Weights of a small transformer language model: 10 layers, a variant of Muon for these matrices.
MLP neurons of a small language model. Each row is named by its layer, matrix (up: input weights) and neuron, and shows model dimensions 16-207. Each number is 128 + 24 x the weight over its row's rms, rounded and kept within 0 to 255. Numbers have three digits each.
After each neuron's rows, "fires after" lists the tokens most often just before its 100 highest values on Wikipedia text that the model never trained on.

L3.up28:157135131128101145150113130091143134135135129153063176149138138130169102098114108142155127152097175122156166146133125125115165118087148121120091140138153120133160154122061121130122100161104113119081099145135138164083149098153142107106118130098127186074104110144142108145089086124111104109122112151122147121123131145144157107108155110129161153127149109122142162147123130115128128117133118127139062108149146125107104091125126127130142149107130174118116159140095131129151191123067095158146092077104092159151116125145122130096105111098155129176089111108138131129113113131162139144
fires after: "\n\n", "="

L3.up135:158159121155149108124135111107100157141103077120133115093137117114134112114142166145134144106128166163142120119154134128154146158122123133100132154127162133108099089157130138102129120119154131134141177130127196126135108083192121109183111166100109149114107108134164123175129117146164099100111184135110092116167123102122079104108152127097129141099097145098127156100158111110134102118141129136137139132119163150129121112098135139148151108159139156148157118141143149116151118088142122158125106135129162173148073142115145154125146097181165122128100157101119122150167173144111145186
fires after: "  ", " v", "Pre", " di", " f"

L3.up115:120100107143141125153146154092158117132100098098184155093143115090119173114132150114164103151152136117158120119126132107126121147154108099133118156133124136110163130122118076120113132141121121145112093123131135104148088119154155125098106162132129140124126127102147122105149134151148134128151116145135102107122127145167142126124147125129155132135119127126105135110129100086167124126118112124142128102144160137144095136103092149122128094108181154132117120107143108145151111113153150168146132160138092139125149138130112104111125117111193140126149134158132159159101110165088146109
fires after: " m", " V", "G", " G", "V", " M"

L7.up364:100143118113128140103144160112157119157103177152112108148129126102100093113077161158144146140120131123117136165118127122146086111092124120119121125135133172166090111113140121187138140131107152138146148157077123127117123074103109157131138130135120092128127156096113099121170155128139139117129135123083155162098098115125110159137145136114129108115105113148158110147165152124163123154163137145135108154149154092160157101167147100173111147133137137133156130150169120109176142107117095135134118127099091183144127134119137155206103097117125076097064142138135133100061147104155162146
fires after: " |", ":", ".", "|"

L7.up839:110142099134162131137122094081138130118105135158143120107146095095130167153100153179124143111127141138120171156112186141127138092110137125116147110122153168142171114098106134118092111138161100186120144121128151134107129127123124130121138111140145146143129176142096132100112124133080127072112133154126126173097121145113170137166085150186109164137095101111089091140131097136103133109118148168181143108144114103142114116124150142143156126104113093094136115147116114122127182128108126157130153132149130071127145113161149136152152128104115119139126130149098115162151130101123174146
fires after: ".", " (", "(", "°", "aged", " |"

L4.up411:091153098148123112143162151109125094153136116122099071110134164137110134111124109168167162162181108092153129184141147133124114136150115171151137114111117110111153139120145125160131143108121144128107129132079123144117120111125166120179165127119101150156106123159146128165109147106088157121127180138129137127128131106152132130096094130147088139112111103124102103150132125118121158101104153145126147167149104163137137092123105125148135143130142161135065116129149131146141139106119118100123158154082142135125111123135136113145147131188135138134134121120124170149146148112090119112
fires after: "  "

L4.up342:122113149132086108090122108096134175144174134111134130120112146140133098138176133137152125087105138100157138101132151163086074098153119140096118079148163119137145123143155121135157154151123123101123138170122147128072140117074091113133134133097150168149163167099117139156131117086140123132126127153141135125147110118143159143133133159089142122155136164142084157110140132118130124168137155085133119122134137149087125116119155142111097139103145119154118155115128144126097131115121134151194119157134115099153124139122164093142079096118165131124116108117155128171095129165153156114
fires after: "|", "-", "con"

L3.up607:115084154068087128167184147128160131107139150158124142103121161101143129095138188155112161131120169118083103119160114175167109087096092131118128138125099117123112155124153094136149117142097175139123145135148144097122176113138140152123150103130092078104122091153123128138136117130157140140091105126115119173095104094111130104126119153141130139114099121184116111118117127144117101117140112183113166127139088165119149125113133134144145166144116122157113157177135118146151113133108123131144155087145159107138128105149072095111133130164103146132130170133114113142123141100120128137
fires after: "-", "the", ".", " under", " un"

L3.up333:141120092157145156116113123131127130128092106162102155131114165122130113140140105119150156136116093179098110137107140109167124122135097154107095128152097131149099151165091107141169118132181119108129124109138088140147106099124098128128147124184129106119125114091122120081109066135105135101137117133124146144141171109163104105121104138182102191142107115157101127137135123132139118135127097163125126120147145137145135099100168121146136116122141130121134154103144133102143129159111130178163152108134108142113080103106117167102120103177124148114146118097094154114115163123111095131
fires after: "\n\n"

L4.up139:155138128125134168149103122128136114157108115137115131142093119128092094110129100145137127137111130156132092156108141105118091117176134108107147130115121112145091118166101142125102130136110136106145113131169090156080155134084119111110125146115105197124133171128120103119079159117120110081131073136142136169098134153166157131168091145123149133124107114138104110119132138107151118108125140139162100098106151166136122149118119148159117104127119125155121129121083176107115162138147161159111174165118126124095095141113104136140139101146099106118113108131157135118124113126105170147
fires after: " the", " was", " his", "=", "Personal", "s"

L3.up41:129128116133143139119156127120153149129131130116095154104129135126124126115107129108145111124129103150181139106137185177091150114125167150147088126105136144105150144140136124115102186111117127109094107121123132111146093098128170136123116149102131095125121137102155123121109153105123158136120094139133107108101145084144120113157114148139165156175159144112160147124104159130148117136155175099106124168117096124116131134131140120135127140111113128149134100096154135151130110103079097077144099134120108131129118112153093093125149092119107112122117071141090147141090126132105164134
fires after: "  ", "-", " %", " Score", " Notes", " PD"

L4.up705:116138101105153138160122124126123191148121154103097153159096111078126119111114178121145158130129112090099119133118105110140079083113148134174105146105132088137142118111102095150157116095124167142148131151169096093175151130140152135142124117069154135129107098138144127110125128073159136138146166169155094113141082138139109122091151135149090116127170100108081107140092118141133110070100089120117119169121088135153164137125120158161150115110116155132131149136116119124155143135098117117117091144183132127157136138158131146111106145122121141091120140111140095166149112149094147121
fires after: "\n", " al", " subs", " Mi", " k", " cons"

L3.up126:119112128081136128108106105133144130129130142109115090111135124144163120092169150128121129134147104070133079108184132164162148138119110137140134096187160107144165102121120147157123149137151097117102130102126122119111181135114157159163132160129116105132164208097124165198112145126099115140149134129113043141120138105127174132156153149106146093149125119098115162157162105105101116126116154088148120133114143141118160136139110134117108086134123170115091156102158136123150127087133117150139133140136093143145135138131137176148129139091120106154137115111118103137191131146117121172
fires after: "|", "-", "  "

L4.up925:140163105125145123150143113124130115127131107076075125126148139108105142131144148174127104140101132110151168122113154134149152173169116127122128143131156140106140112137152096105111161104117094088140123146165149093145143061106162131119139133113155083136116149112116127128134138118134166156109124098114136128099123165106125107159132128087152150094078114123131123127159145167140115116154103146157100107182124211117116134144096105112125110147105133141178115136081142128127128152131136149113147152160153130116137130066143133152145147141087098109126097141149126160131159081121123144
fires after: " his", "s", " her", " Ty"